MLP neurons of a small language model. Each row is named by its layer, matrix (gate and up: input weights) and neuron, and shows model dimensions 48-175. Each number is 128 + 32 x the weight over its row's rms, rounded and kept within 0 to 255. A neuron's up and down rows have the sign that makes its largest values positive.
After each neuron's rows, "fires on" lists the tokens most often at its 100 highest values on Wikipedia text that the model never trained on.

L4.gate699 [126 136 127 140 187  93 116  95  71 141 129 126 180 128 161  79 104 122 119 153 169  96 129 102 149 123 169 158 175 108 125 160 147  98  91 114 113 113 169 136 119 159 177 155 112  87 146  92 123 118 133 144 137 127  75  84 126 132 142 155 166 120 103 176 132  96 128 150  89 164 136 136  71 142  64 153 178 186 119  99 157 153  94  70 121 103  93 139 141 185  79  88 150  96 133 195 120  86 115 171 153 116 178 116 118 161 125 124 133  90 143 166 157 179  80 135 158  56 111  84 142  66  98 141 119 103 194 105]
L4.up699 [140 141 109 142 115 150 100 116 124 118 158  84 135 114 211  59 143 134  85 148 184 100  76 149 164 151 164 115  48 156 118 153  40 155 125 137 153 135 108 103  64 190 105 116  79  54 114 124 149 132 107 167  98 152 140 117 176 152 201  67 150  65 129 127  44  89 135  79 170 107 138 123 113 126  52 157 184 137 156 115 100 154 125 104 141  75 132  89  78 137 103 100 141  77  60 107 112 181  69 152 111 206 134 137 196 152 136 148 133 123 187  88 162 165 159 149 142 121 157  94 118 102  87 106 152 169 143 122]
fires on: " to", " well", " for", " in", "art", " by"

L3.gate397 [145 118 135 133  84 123 136 120  83  90 142 114 114 118  91 165  88 195 151  53 153 160 120 104 166 140 134  93 177 117 137 128 160 174  89 134 135 123 165 134 161  96 164  90 141  54 115 107 116 140 153 160 101 198 125 156 125  77  91  98 105 108 110 124  81 154 158 150 146 112 135 109 125 134 133  27 106 170 157  83 116 165 167 116 146  93  99 142 151  98 162  94 203 147  99 100  91 141 172 110 201 129 180 146 145 141 143  97 101 169 145 176 145 123 101 117 135  72 178 146 130  78  97 186 133 113 165 116]
L3.up397 [140 159 122 180 136 194 162 109 133 102  88 155 170 177 133 158 116 148 150 116  48 113 118 145  87 159 134 101 125 198 143  61 118 171 102 119 187 133 191  53 105 121 138 148 176 132 175 147 138 156 117 127 112 106 137 135  87 111 158 134 139 145  71 142 119  93 164 146 121  62 123  99 136 175 136  42  69 106  60 132  86 149 132 139 184 120 129  97 162  31  85  90 104 157 154 125 114 155 103 120 172 119  99 133 128 125 180 170 133 150  96 116 131 126 130 170 132 111 119 166  73 179 157 105 100 171 198 124]
fires on: "in", "th", "at", "2"

L4.gate595 [173 128 161 153 171 133 115 172  95 191 124 160 119 122 112 220 107 172 152 156 122 110  81 151 163 213  78  57 111  97 156 145 136 138  99 131 136 163  94 147 150  97 138 112  73 186 144 130  93  86 133 113 152 151 137 231 149 117 171 134 143 148 114  61 123 124 148 170 155 114 109 175 131  99 154 122 140 115 119 157 205 140 185 137  90  94 147 129 182 135 105 214  95  82 117  94 143 101  79 102 133 105  84 138 197 136  93 163 121 163 121 164 120 169 135 140 114 137  89 114 136 136 107 151 183 144 122 125]
L4.up595 [112  98 136 147 170  76 123 127 164 131  73 119 128 118 105  99 147  67 145 116 111 103 101 209 135 156 158  86  67 173 142 129 144 156  95 136 206 126  88 152 146 160  93 157  91 124 134  84  87 125 167 139 132 109 119 136 187 125 128 124 165 138 143 146 141 108 133 133 118 169 108 151 121 137 138 114 161 123 107  97 177 153 199 156 114 140 118 103 111  77 170 155 133 134  61  93 116 105 144 131  89 202  85 168 151 157 139 123 148 108  96 116  70 193  67 120 106 131 162 155 161 146 131 124 109 110 138 141]
fires on: " |", "|"

L4.gate490 [ 74 124 117 116 132 180 153 148  91 129 133 173 172 147 118 168 140 182 121  83 139 169 138  90 127 144 132 142 144  99 113 136  81 112 109 177 146 128 189 163 142 152 140 159 132 111 141 113 138 149 133  71 147 176 142 133 123  86 115 143 107 110 158 139  87 125 101 207 176 143 134 181 112 128  72 177 139 140 125 125 189 173 106 108 159 137 106 119 180 125 136 122 158 179 141 119 106 169 117 143 153 184 137 131 131 130  92 149 131 175  98  78  73  91 142 130 130  92 112 155 150 150 110 144  78  87 153  92]
L4.up490 [ 98  69  79 111 132 114 168  97 121 140 119 135 176 137 133 130  96 167 174 110 100 103 147  90 104  90 204  94 133 142 170 127 134 147 101 160  97 198 152 144  95 124  94 146  81 153 137 121 126 126  98 164 208 124 125 112 105 137 156  93 108 142 135  84 156  98 197 104  93 122 126 136 130 113 103 159 157 130  69 120 191 116 148 137 173 122 135 132  99 119  91 104 161 142 113 109  95 131 128 129 126 182 107 126 145 135 172 168 146  89 109 137  46  96 135 145  79 147 182  94  93  52 130  97 136 188  55 121]
fires on: " at", " between", " from", " with", " to"

L4.gate282 [174 188 165 139 170 175 130 103  72 146 148  93 154 112 141 124 122 216 174 112 106 124  53 105 143 133 144  99  96 102 164  83 131 132 127 129 124 105 147  89  90  72 109 114 179 127 162 118 148 122 127 152 161 125 173  72 149 149 142 123 100 108 148 134 127 134 130 128 128 163 158 171 201  90 162 105 129 121 232 149 121 111 140 172 122 182 159 131 144 111 127 137 121 126 132 150 180 117 170 157 107 112 141 143 103 103 111 125 121 135 183 175  97 124 133 149 147 145 138 153  99 139 146  64 145 120  85 132]
L4.up282 [159  68 173 124 187 164 157 150 106 123 166 161 185 164 152 158 121 137 129 142 197 103  92 133 118 129 152 133 152 116 161  85 132 115 128 140 150 160 108 111 131 111  92 169 181 159  99 141 139  65 133 123 151 112 140 147  95 168 141 116 124  64 160 130 139 137 158  99  97 108 133 130  97 138 127 127 135  72  93 103 129 149 138 155 124 166 125 136 109 120 172 101 137 137 147 161  82 179 141 107 146 173 138 127  81 185 158  95  67 178 159 121  83 141 105 111 165 104 101 110 180 131 170 148 183 136  90 130]
fires on: "e", "s", "a", "an", "ava", "ta"

L5.gate1289 [151 110  95 126  86 161 107 105 147 183 151 131 143  62  92 140 156 131  70 160 152 143 130 177 118  88 159 108 117 140 162 147 148 147  97  99  64 123 144 108  92 169 125 123 159 175  96 159 103 135 156 163  89 129  93 182 118  85 134  85 138 113  96 125  52 148 114 148 118 108  99 164 106 134 152 176 182 152 152 104 139 140 134 144 122  99 140 193 124 130 131 144  75  74  94  82  82  73  17 147 167 134 181 137 111  85 109 151 158  70 133 149 108 124  97 173 160 130 122 110 139 134 146 148 140  89 104  46]
L5.up1289 [152 122 159 109 135 151 142 111  81 136 107 161 139 110 153 128 147  96 159 128 149 106 126 151 119 152 147 103 127 159 107 144 127  83  97  99 109 139 170 182 128 146  92 118 118  99 102 166 167 147 146 119 183 133 129 151 156  97  80 160 160 163 110 104 117 143 140 134 120 104  80 145 161 173 138 159 150  98 149  92 122 120 107 105 147 119 123 105 133 123 110 127 129 146 115 106  93 101  90 136 146  86 120 118 129 177 182 106 153 111 123 125 138  95  97 112  81 123  79 115  94 131 138 185 162  95 105 183]
fires on: " with", " of", " under", " to", " on", "ed"

L3.gate1259 [106 116 133 193 132 102 142 123 187  63 134 116  93 142  87 185 120 162 113 131 157 113 158 169 105  97 170 155 184 173 135 163  98 154 133 143 151  99 155 122 116 157 145  92 131 158 123  84 178 174 111  70 134  73 115 169 135 150 149  94 113 122 153 145 148 120 160 146  86 124 122 103 144 109  85  60 148 140 175 118 228 119 117 152 148 149 132 130 150 160 147 120 110 117 198 144  21 127 161 106 167 161  76 121 126 154 153 128 158 136 192 131 175 164 132  65 125 132 145 115 165 134 144 108 146  95 105  67]
L3.up1259 [ 96 153 134 136 138 156  96  77 108  65 117 135  63 147 141 152  70 147 137 108 115 113 157 158  75  96 123 139 138 112 156 120 114 110 101 159 132 129 126 124  41 114 113 122  93 148  61 156 146 162  42  95 186 160 120 167 154  97  72 107 157 190 170  68 119  64 143 129  80 169 157 111 165  94  54 122 148 120 123 131 110 114 159  95 114 175  99 156 109 134 158  75 162 105 127 101 118  80 109 138 172 167  81 209 126 104  98 175 121 117 126  91 162 159 106 142  97 172 138 116  72 120 140  89 137 117 113 150]
fires on: ".", "g", "o", "ny", "y"

L4.gate284 [154 138 163 105 143  89 102 165 104 131 117 139 167 173 163  94 152 106 204  25  86 119 108 137 117 157 117 122 132  90 153 112 136 113 105  99 163 139 130 122  72 113 114 127  88 122 118 185 143  90 130 184 129  95  58  99 131 157  72 198  76 172 127 104 143 105 131 146 137 158 116 106 177 152  77 173 123 182 206 105 132 151  97 179 120 142 132  82 166 169 118 122  61 105  94 113 173 125 144  61 132 150 171 126 151 169 128 133 134 157 165 135 112 176 149 136 118 152 159 139 169 139  99  83 143 100 152  93]
L4.up284 [119 137 162 150 158 154 131 100 128 120 140 115 152 181 192 151 114 146 133  97  91 204 125 144 131  86 165 123 135  92 133 157 128 135 142 150 115  99 147 114 145  89 155 129 147 104 146 189  93 173 120 165 105 126 175  77 114 152 125 117  91 150 150 134 141 130  99 139 119 133 103 163 169  71 106  52  89 140 117 100 124 148 138 144 148 193  85 140 143 130 131 127  86 166 115 128 134 114 173  71  93 152 136 122 171 201 136 135 186 110 205 144 121 101 194 130  94 170 110 114 197 118 154  87 128 129 134 165]
fires on: " is", " a", " an", " was"

L5.gate474 [167  96 137  93 153  98 129 168  85  95 137 104 136 156 180  30  94 140 142 114 155 186 133 155 139 119 225 132  98 103 119 165 158 121 152  97 144 120 136 113  43 158 113 167 134 124 183 146 111 178 125 130 124 148  71 183 107 150 181  83 123 105 132 151 146 160 143 130 152 136 175 121 173 167 109 151 110 105 156 103 143 117 146 133 146 126 143  93  88 159 115 173  98 162 114 155 154 110 148 144 165 183 106 173 142 133 131 104 114 140  93 108 143 168 163 157 141 158 225 134 118  61 127 160 145 124 195 114]
L5.up474 [143  95 167 113 103 148 140 136  93 102  89 176 183 161 148 116 113 154 164 156  96 102 119 131 107 103 159 120 149  88 109 122  85 172 139  96 126 175  94 176 132 216 116 145 137 147 160  46 162 139  93 147 125  99  91 200 153 104  93  39 118 111  99 105 141 119 125 137  90 173 116 170 176 147 161 101 148  85 123 115 140 121 153 151 120  87 156 112 113 121 145 165 116 108 138 124 112  69 123 151 141 138  98 113 119 113 122  92 223  96 157 117 166 119 163 104  90 176 189 116 134  78 139 184 102 184 173  56]
fires on: "\n", " |", " 7"

L4.gate1147 [146 158 122 147 170  78 139 105  98 127  97 161 134 122 104 158  61 122 165 122 152 110  91 119 154 177  91 145 101  78 103  79 124 128 120 116 138 127 114 154 123 127  59 153 153 139 157  83 102 118 129 138 133 102 121 157 100 116 133 147 101  88 194  53 143  27 135 166 121 114 113 126 136 147 127  97 139 110 131 131 177 116 176  71 104 109 139 162  54 141 134 182  53 163  95  87 184  63  92 149 114 113  88 116 137 167 147 102  88  86 113 105  95 168  95 137  76 189 161 158 128 143 129 124 136 123 125 112]
L4.up1147 [100 151 145 141 163 133 145 114  85 144 144 126 173 177 138 145 138 169 160 134 153 160  93 183 183 189 159  72 110 120  93  71  94 153 109 161 126 122  77 169 111 145  86 116 134 168 162 109 158 144 143 162 165 107 122 130 147 174  88  59 116 117 105 131 151  63  79 106 157 122 139 130 158  72 140 114 112 104  90 139 234 149 121 167 175 110 210  91  98 164 137 157 132  99 113 126 158  11 142 117 130 139  81 161 193 129 126 107 106  84 115 108 114 183 152 146  25 167 145 114 163 103 177 125 110 116 148 130]
fires on: " |", "|"

L4.gate747 [149 174 113 104 133  68  67 106 105 121 189 134  86 159 155 114 109  93 106 105 196  83  83 110 130 183  45 170 119 132 132 160 173 147 138 144 140  94 147 136 152 159 148 141 100  64 160 108 124 149  48 204 142 103 150 149 108 127 181 119 133 182 114 163 133 115 126 156 147 131 114 144 100 117 127  95 145  55 137 110 185 166 146 121 119 111 114 101 168 159 152 145 148 167 103 191 168  81 126 110 235 125  83 143 114 131 173 129 174 119  88 125 123 157 158 121 159 196 140  78 100  49 139  94  51 227 117 158]
L4.up747 [122 144  95 185 128 137  64 115  92 115 143 130  98 184 174  91  38 130 104 128 152 160 127 134 121 166 151 120 172  59  99 117 149 155 116 113 141  66 124 174 184 129 115 130 112 166 143 147 116  84 119 168 175 138 115 114 100 136 157  75 129 158 129 170 160 117  66 115 151 136 138 175  99  92  93 163 114 130 144 141 145 142 155 128 104  87  85 111  90 110 133 145 102 144 140 101 147  87 113 126 196 154 169 143 124 113 102 121 132 167  71 128  88 159 132 137 115 166 102 164  72  70 131  70  94 123 128 138]
fires on: "="

L4.gate655 [ 93 160 108 126 162 176 121 117 133 140  98 143  68  93 115 168 119 125 142  92 124 115 170 107 134 151 100 183 121 140 172 161  58 105 124 161 127 177 121  46 116 132 129 125 129 133 129 110 101 161 145 135  93 157 118 152  69  72 100 130 125 148 126 162  90 147 134  79 175 104 175 169 112  82 184 139 183 103 106 140 138 151 171 192 114 117 189 138 220 139  49 130  84 163 156 134 101 145 123 111 143 132 177 135  98  82  96  48 127 144 121 101 150 178  67 130 152 130 150 184 139 147 120  73  79  37 104 131]
L4.up655 [119 153 128 126 109  97 124 129 169 212 105 125 124 111  93  73 153 140 106 109  92 179 119 130 146 166 204 122 122 115 126 152 132 150  98 120 159 137 123 131 110  82 117  91 152 106 177  84  69 112 135 131  52 100 124 133 125 133 169 133 184 155 165 219 134 163  81 101 140 135 107 149 118  65 129 170 189  97 115  89 116  80 202 162 143 132 161 137 100 139 101 111 141  67 178 180 143 147  97 136 152 117 133 151  72 137 106 129 160  87 180 124 197  99 130 145 138 171 152 168 124 155 102  96  97 111 129 107]
fires on: ",", "y", "d", " time", " |", "n"

L5.gate882 [118 100 115 127 118 133 123 122 138 125  95 116 152 100  91 102 111 164 103 160 139 131 110  98 173 100 129 169 139 121 157 138 139 139 154 166  79 189 161  96 141 116 105  81  90 156 124  79 166 111 157 135 167 170 148 127 136  73 163 146 105 160 120 115 129  73  56 138 119 171 217 142 120 134 129 176 145 113 156 139  75 114 153 132 160  90 122  93 137 140 107 129 121 196 160  42 137  37 129 154 126 103 153 177 109 115 122 154  88 196 137 148 117 120  97 125 152 193 116  95 146 147 110 106 176 128  85 129]
L5.up882 [129 148 118 142 124 158 138  99 105 175 116  61 130 100 139 126 110  56  70 138 134 128 129 187 119  57 165  89  95 101  60  97 150 188 161 139  86  97 149  73 158 172 151 121 111 127 144 113  99 116 179 145 147 130  75 120  89 107  95 101 216 149 122 105 125  75 127 131  89 137  89 192 122 134 149 173 111 103  83 130 154 117 136 127 167 143 169  97 115 126 124 132 119 112  75 124 119 108 176 163 142 146  77 113 130 152 148 174 124 198  90 137 110 196 105 135 165 170 173 122 127 158 171 186 200  84 113  99]
fires on: " of", " with", " for", " at", " by", " from"

L5.gate745 [104 162 107  70 140 162 115 136 140  46 103 148 140 140  91 134 135 143  80 111 107 148 143 152 137 209 111 115 166 123 123 169 115  55 221  93 193 151 172 135 114 103 135 130 127 164 136 144  27  86 102  88 137 149  44 183 191 155 172 189 145 176  93 147  86 163 141  71 167 102 137 171 132 104 143 129 177 179 134 149 134 119 152 136 111 150 154  75  95 132 113 125 113 142 149 111  81 144  91 132  91 124 115 112 144  92  82 142 125 153  92 160 154  75 117 122 105 112  86 130 132 113 134  98 165 118 100 116]
L5.up745 [170 128  96  93 126 108  76 102 112  72 101 206 177 110 125 122 104 143 106  88 147 189 142 119 131 194 152 130 119  94 135 142 125 146 166 108 113 175 152 143 141  88  88  82  99 146 134 184 108 134 133 105  63  85 124 112 153 151 157 137 104 206 135 133 125 100 119 144 167 109 135 123 144  77 122 112 144 147 110 122  93  94 138 195 182 144 163 105 177 128 130 123 137 162 189 138 175 107  81 159 150 121  84 121 102 151 135 153  98 124 106 127 142  79 106 135  86 115 101  53  77 121  80 145 127  53 116 138]
fires on: "ed", "al", "cial", "y", "d", "ent"

L3.gate818 [135 111 103  83 113 153 102  87 115  93 124  81 135 135 166  50 122  72 118 111 114  87 150 118  99 134 128 140 107 139 124  97 118  90 180 146 126 180  72 193 166 125  86 135  97 117 125 166 138  77  97 167 114 102 117 110  38 151 146 150 119 106  74 112 166 174 124 117 147 141 169 123 131 113 189 170 128 116 126 114 155 114 172 151 142 166  81 178 129 102 129 126 118 132 167 141 120  66 122 146 155 142 112 162  82 163 135  79 122 112  98 115 132  93 137 116 169 162 136 117 116 105 114 139  66 107 103 104]
L3.up818 [148 122 167 159 111 123 149 179  99 132 155 132 165 181 132 145 128 120  86  47 125 137 169  80 124  89 105 100 125 229 128 174 147  70 166 195  91 146 192 154 151  83 135 185 128 151 103 104 153 189  98 129 119 163 128 110 130 160 165 117 106  87 101 135 148  88 105 107 157 109 102 108 171 126  64 129 119 132 114 112 154 138 124  78 142 150 170 116 152 188 164  90 114 161 126 111 146 137 135 143 135  84 189  83 155  37  83 103 108  96 112 161 122 135  89 126  79 200 134 123 145 118 144 124 121 134 155  87]
fires on: "que", "cio", "n", "l", "ya", "ti"

L4.gate656 [147 113 105 135  80 153 137 142  88 124 108 134 121 127 129 144 113 161 117  89 118 112 116 129  87 138 125 114 125 123 138 124 110 160 138  77 114 105 139 129 144 180 153 120 133 141 150 180 144 108 189 160  66 143 130 226 175 152 103 216  97 168 104 176  80 122 132 118 128 118 189 104 117 160 131 198 117 136 114 121  99 108 163 108 174 115  87 138 128 108 134 118 107 116 164 131 109 146 102 122 144 173 129 150 164 104 123 142 128  76 132  85 121 160 126 101 153 205 148  93  74 122 143 125 106 127  89 125]
L4.up656 [109 113 147 117 117 161 123 118  96 163 116 117 121  94 147  90 142  67 140 120 113 168  94 112  90 128 146 118 107 148 133 103 123 160  97  97  79  99 159 180  82 147 139 122  99  65 152 200 181 167 134 160 111 140 127 166 131 140 183 144 127 100  96 130 137  83 123 106 137  94 132 125  70 148 126 151 157 131  87 139 119 170 110 101 187 110 101 110 147 104 130 131  91 193 101 125  39 136  90 167 113 171 103 110 140  78 114 121 172 146 101  46 122 180  94 123 119 151 144  81 168 126 138  89  99 132 109 111]
fires on: " of", " with", "d", " from"

L4.gate602 [147 197 116 137 151 109  63 165 149 162 156 111 114 143 121 106 186  63  96  68  51 127 136 134 101 136 165 139 138 144 116 137 151 132 181 107 142 118 148 139 107 144 127 136 130 104 183 161 135 161 184 110 123  97 127 144 103 118  93 139  83 104 167  99  96 186 126 152  54 117 139 169 145 129  93 176 121 160 201 154 160 171 104 136 123 189 150 129 152 124 121 141 131 145 149 108 118 103 163 141 154  91 188 209 174 137 119 100  31  68 164  55  85 141 136 147 150 106 130 110 131 114 163  83  97 114 148 118]
L4.up602 [112  96 129 161 115 131 120 143 118 139 110 102 157 137 129 125 168 119 144  86 183 154 167 167 154 123 113  94  68  82 122 150  75 129 111  99 112 114  88 137 131  75 162 177  86 133 142 158 180 160 174 119 120 109 122 162 104 158 144  89 132 124 121 207 175 134  93 170 172 124 140  94  76 187  74 113  87 110 128  71 145 118 127 132 105 171 168  18 104 140 152 140 113 163 133 122 126 202 148  86 136 158 146 156 147 155 154 148 149 109 143  67 202 117 200 118 164  86 214 104  78 129 165 109 130 150 127 109]
fires on: " =", " a", " an", " was", " is", "\n "

L5.gate1236 [119 118 124 113 135 158  88 114  57  94 114 132 130 162 121 120 170 105 123  49 149 143 131 174 134 137 152 132 146  99 146 131 128 103 145  86  95 136 210 105 139 122  99 149 123 139 126 135  90 125  94 167 156 108 123 170 146 157 103  97 100 124 161 139 193 129  75 193 106 119 120 140 111 147 163 109 136 198 135 120 131 164 140 156  97 123 101 107 124  84 156 171 139 138  96 117 159 151  95 144 102 124 134 150 129  91 164 125 154  85  77 122 111 164 128 125  58 147 181 101  99 127 114 107 170  49  96 118]
L5.up1236 [182 131 116 151 127 102  78 111  86 139 117 145 175 200 186  66 100 117 136 175 114 159 145 213 124 140 176  60 129  74 123 139  65 152 103 154  74  95  64 122 104 106  88 160 134  85 106 196  83  76  72 122 111 146 136 209 120 117  82  84 121 155 107 175 195 139  83 154 153 197 134 185 131 139 108  78 169 158  80 113 139 158  99 119 139  90 158 153 154 121 126 132 129  80 174 118 168 145 138  76 132 101 114 124  90 116 120 126 139 131 100  90 113 147 160 120  63 172 104  93  87 140 119 113 104 119  78 103]
fires on: " |", ";", " ±"

L5.gate933 [ 77 105 138 107 152 143  89 161 163 110 140 139 129  99 194  80 162 113 170 131  78 130 136 146 132 168  81 112 122 182 206 173 166 163 125 153 128 106  94 109 100 142 143 118 125 161 129 155  99 100 112 128  55 171 171 113 130 146  78 148 103 202 137  96 172 151  86 157 149 138 139 112  99  89 140 125 116 154 102 159  54 134 157 104 124  98  94 108 180 122 178 153 169 101 178 106  40 173 154 122 132 151 124  80 133  92 109 113 113 147  88 129  94  88 143 161 123 141  92 163 121 130 113 100  89 156 143 157]
L5.up933 [111 142 123 126 197 142 129 166 136 110 120 142 112 129 134 150 154 150 185  82  72 127 163 156 210 117  92 131 205 164 130  99 222 128  60 120 156  95 137  83 112  91 167 124  15 116 136 162 106 156 151  70  97 145 107 156 135 105  97 144 110 166 132 150 189 150 155 143 122 128 128 131 116 141 118 116 124 100 165 105 142 167 130 129 129 105 142 115 167 103 129  80  78 133 111  82 171 107 148 146 178 150  95 122 108 127 131 110 150 171 186 138 163 128 109  99 106 197 133 133 164 136 108 118 208 142 141 127]
fires on: "|"

L4.gate427 [125 170 130 131 181 204  94 135 179 148 116 184 130 117 159 155 110 115 113 129 123 144  88 112 171 184 167 119 107 112 152 153 123 122 119 114  50 111 209 126 106 147 162 162 133 108 150 128 124 117 101  82 122 165 145 122 135 137 121 213 112  79 108 126 148 112 121 167 163 160 150 171  66 163 114 124 184 141 150 157 137 119 121 152 138 136 141 109 104  96  67 137 159 147 153 130 113  71 182 126 136 151 165 104 191 116 109 111 139  70 125 160 160 127  98  85 142 103 117  90 122 118  92  85  81  80 170  36]
L4.up427 [130  82 102 153 169  89  97  90 109 154 135 101 177  80 160 118 189 133 104  99  88 142 113  94 139 102 147 146 137 148 100 128 115 106 153 166 139 121 206 175 118 165 119 183 127 155 171 168 137 122  97  84 149 165 167 167 136 115 125 172 123 151 110 108 138  96 128 138 196 203 103 189 129 117  69  96 145 154  65 100  66 173 149 117 170 148 184 144 117  94 141 110 109 133 108 115  78 140 104 150 141 168 137 106 108 127 155 125 167 137 127 164 127 105 142 164 122 115 118 100 122 121 101 112  98 115 144 173]
fires on: " to", " on", " from", " by", " between"

L3.gate40 [152 141 121 138 114 138 175 148 116 127 135 105 123 112  93 176 120 133 145 126 182 100  68 128  95 169 148 154 152 131 157  69 202 112 155 151 122 158 110 103 109 132 101 109  90 120 121 134 188 159 162  73 110 165 152 137 158 127 114 118 124 105 114 147 162  84  88  89 185 160 130  82 156 117 142  94 104  91 138  92  91 128 180 111  86 117 136 169 149 129 114 131  87  97 159  67 137 120 243 135 184 183 185  91 156 190 117 113 111 195 143 143 109 112  98 151 171 128  91  88 117 152 152 148 110 131  64  87]
L3.up40 [148  86  91 115 109 129 150 107  42  96 143 129  93 116 115 153 108 166 155 104 125 124 107 158  85 117 161 127 123 166 139 127 184 129 125 144 129 134 149 125 151 144 133 147 154 125 130 107 154 116 178  98  79  73 118 121 145 104 111 119 163  95 188  97 113  95 151 136 130 161 103  83 153 121 157 157 165 128  80  89 119 142 103 145 161 123 113 144 174  86 140 138  38 183 181 104 111 131 122 122 132 128 122  96 172 171 143  84 115 225 114 105  90 125  73 149 141 109  99 131  82 199 139 161 115 130 103 185]
fires on: " for", " by", " –", "ond", "ic", " at"

L3.gate883 [143 129 170 129 164 159 134 119  82 128  91 209 176 173 119 100 110 156 157 115 116  85 115  99  58 148 121 151 117 124 127  71  81 125 104 157 179 130 181 142 117 124  55 139  94 161 158 121 159  72 114 163  74 129  72 119  87  93 142  68 116 105 129 101 140 136 111 130 175 130 133 103 122 136 195 144  70 175 134 124 135 122 146 158 133  79 109 118  53 117  95 106 118 107 142  91 159 135 114  87 147 153 141 170 107 128 150  90 113 116  92 110  71 162  71 154 127 137 103 114 243  37 111 115 158  85  93 140]
L3.up883 [120  77 129 114 162 150 129 121  89 102 123 118 166  87 115 151 111 121 171  99 111 136 119  79  90 184 117 115 162 130 103   0 124 136  53  88 136  98  80  93 134 109 104  88  99 134 127  55 100  78  75 181 146 124 109 208 108  95 127 112 171 155 112 168 162 100  60 112 200 162 162 140 162 122 131 157  85 151  90 152 139  82 139 148  95 117 118 113  83 139 107 164 122 112  98 121 140 107 158 166 154 136 168 117 147 130  70 104 146 124 132 167 139 113 136 139  88 101  39 101 128 139  60 121 144 134 186 139]
fires on: "|", "-", "ss", "r", "t", "isc"

L3.gate692 [153 145 132  61 187 142 178 170 145 111 109  64 117  85 156  87 133 130 144 149 124 118 109 141 179  99 126 149  95 186  74 134 176 118 153 110  88  89 138 125 129 110 131 122 116 104 115 115 122  94  90 144  42 130 127 144 107 117 120  93  95 139 147 115 146 112 109 145  95  71 120 113  91  86  99 159 163 145 118 113  85 136 213 109 135 103  71 104 139 155 135 126  94 153 168 120  97 124  94 163 191 135 197 130 133 126 217  88 109 168 154  99 169 128  95  61  91 117 106 130 127 162 101 106 114 116 140 206]
L3.up692 [134 138 143 104 167 170 134  96 141 133 153 100  77 110 128 139 170 142 139 176 114 155 143 134 135 115 118  40 132 156  38 142 185 118 132 119 100 102 145 137 132  93 116 159  84  98 164 153 141 132  85 119  83 146 126 189  89 105 145 145  99 156 133 139 157 150 121 138 111 127 101 130 101 107 143 147 157 133  97 154 189 147 151 101 122  65 114 156 109 115 150  81 148 169 149 148 135 164 168 151 153  93 126 135  89 103 177  81 141 201 105 145 169  71  71  77  68 106 158  98  98 147  99 190  48  87 108 181]
fires on: "|", " |"

L4.gate1011 [150 114 176 171 165 120  97  95 155 179 122 124 203 138 140 123  90 207 106 164 128 123  60 185 150 113  64 130 187 137 149 120  91  92  95  93  79 128 186 139 134 185 148 144 191 152 158  74 105 166 118 131 115 117 142 114 126 128  82 140 119 166 106 142  92 174 160 120 121 149 144 174  80 180 115 128 112 130  88 139 100  88  82 126 103 158 157 132  52 126 125 107 134 144 129 110  69  60 131  85 105 144 119  97 116 105  65 105 141 181  67 132 207 124  96 103  61 155 125 149 127 157 118 138  76 125 148 157]
L4.up1011 [127 117 124 154 145 182 108 123 141 194 135 125 109 131 147 109 147 103 127 143 102 155 105 199 164  90 117 164 124 122 150 152 142 134 129 131  98 197 162 107  52 187 179 199 154  77 115 120 153 109 135 164 126 198 115  83 136  70 143 177 152 182 118 143 118 148 103  74 116 134 101 124  57 134 121  78 145 144  67 132 111 131 126  60 186 123 131 125 119 146 159 147 119  70 120 139 148 125  81 118 136 126  92 104 156 114  78 115 100 170 147 113  61 186 136  69 138 154 147 172 147 123 130 123  73 122 123 125]
fires on: " until", " from", " upon", " of", "on", " by"

L4.gate861 [103 121 125 199 109 147  74 156 115 144 169 142 124 126 134  81 141 153 129 108 158 150 233  78 116 132 122 121 131  92  86 140 117 157 142 120  83 135 113 190 106 106  97 129 120 168 106 140 169 136 165 172 151 127 142 148  74 152 144 102 102 142 160  93  53 124 185 114  83 186  72 136 122 174  76 126 155 172 171 122 173 162  98 179 164 159  80  70 102 120 145 174 106 168  81 150 100 154 152 119 117 115 187 146 144 162  85 110 125 115 181 145  65  98 133 153 190 127 168 156 187 147 120 101 168 118 166 127]
L4.up861 [103 160 126 152 148 124 133 140 110 108 166  99 136 121 134 132  99 128 132 109 101 148 136 113 101 139 119 151 160 133 106 193 168 216  86 102 170 115 112  88 154  98 135 179 136  87  67 114 176 126 124 164  83 153  69 164 136 125 161 200 104 107  81 165 111 160  65  78 180 151 131 136 127 111 125 133 122 150 187 126 173 143 143 112 122 173 100 147 120 165 159 149 128 177  94 131 125 113 195 176 150 163 201 110  87 126 144 120 155 103 133 146 143 134 126 160 170 108 173 110 141 115 146 117 165 170 184 105]
fires on: " is", " a", " was", " an", ":"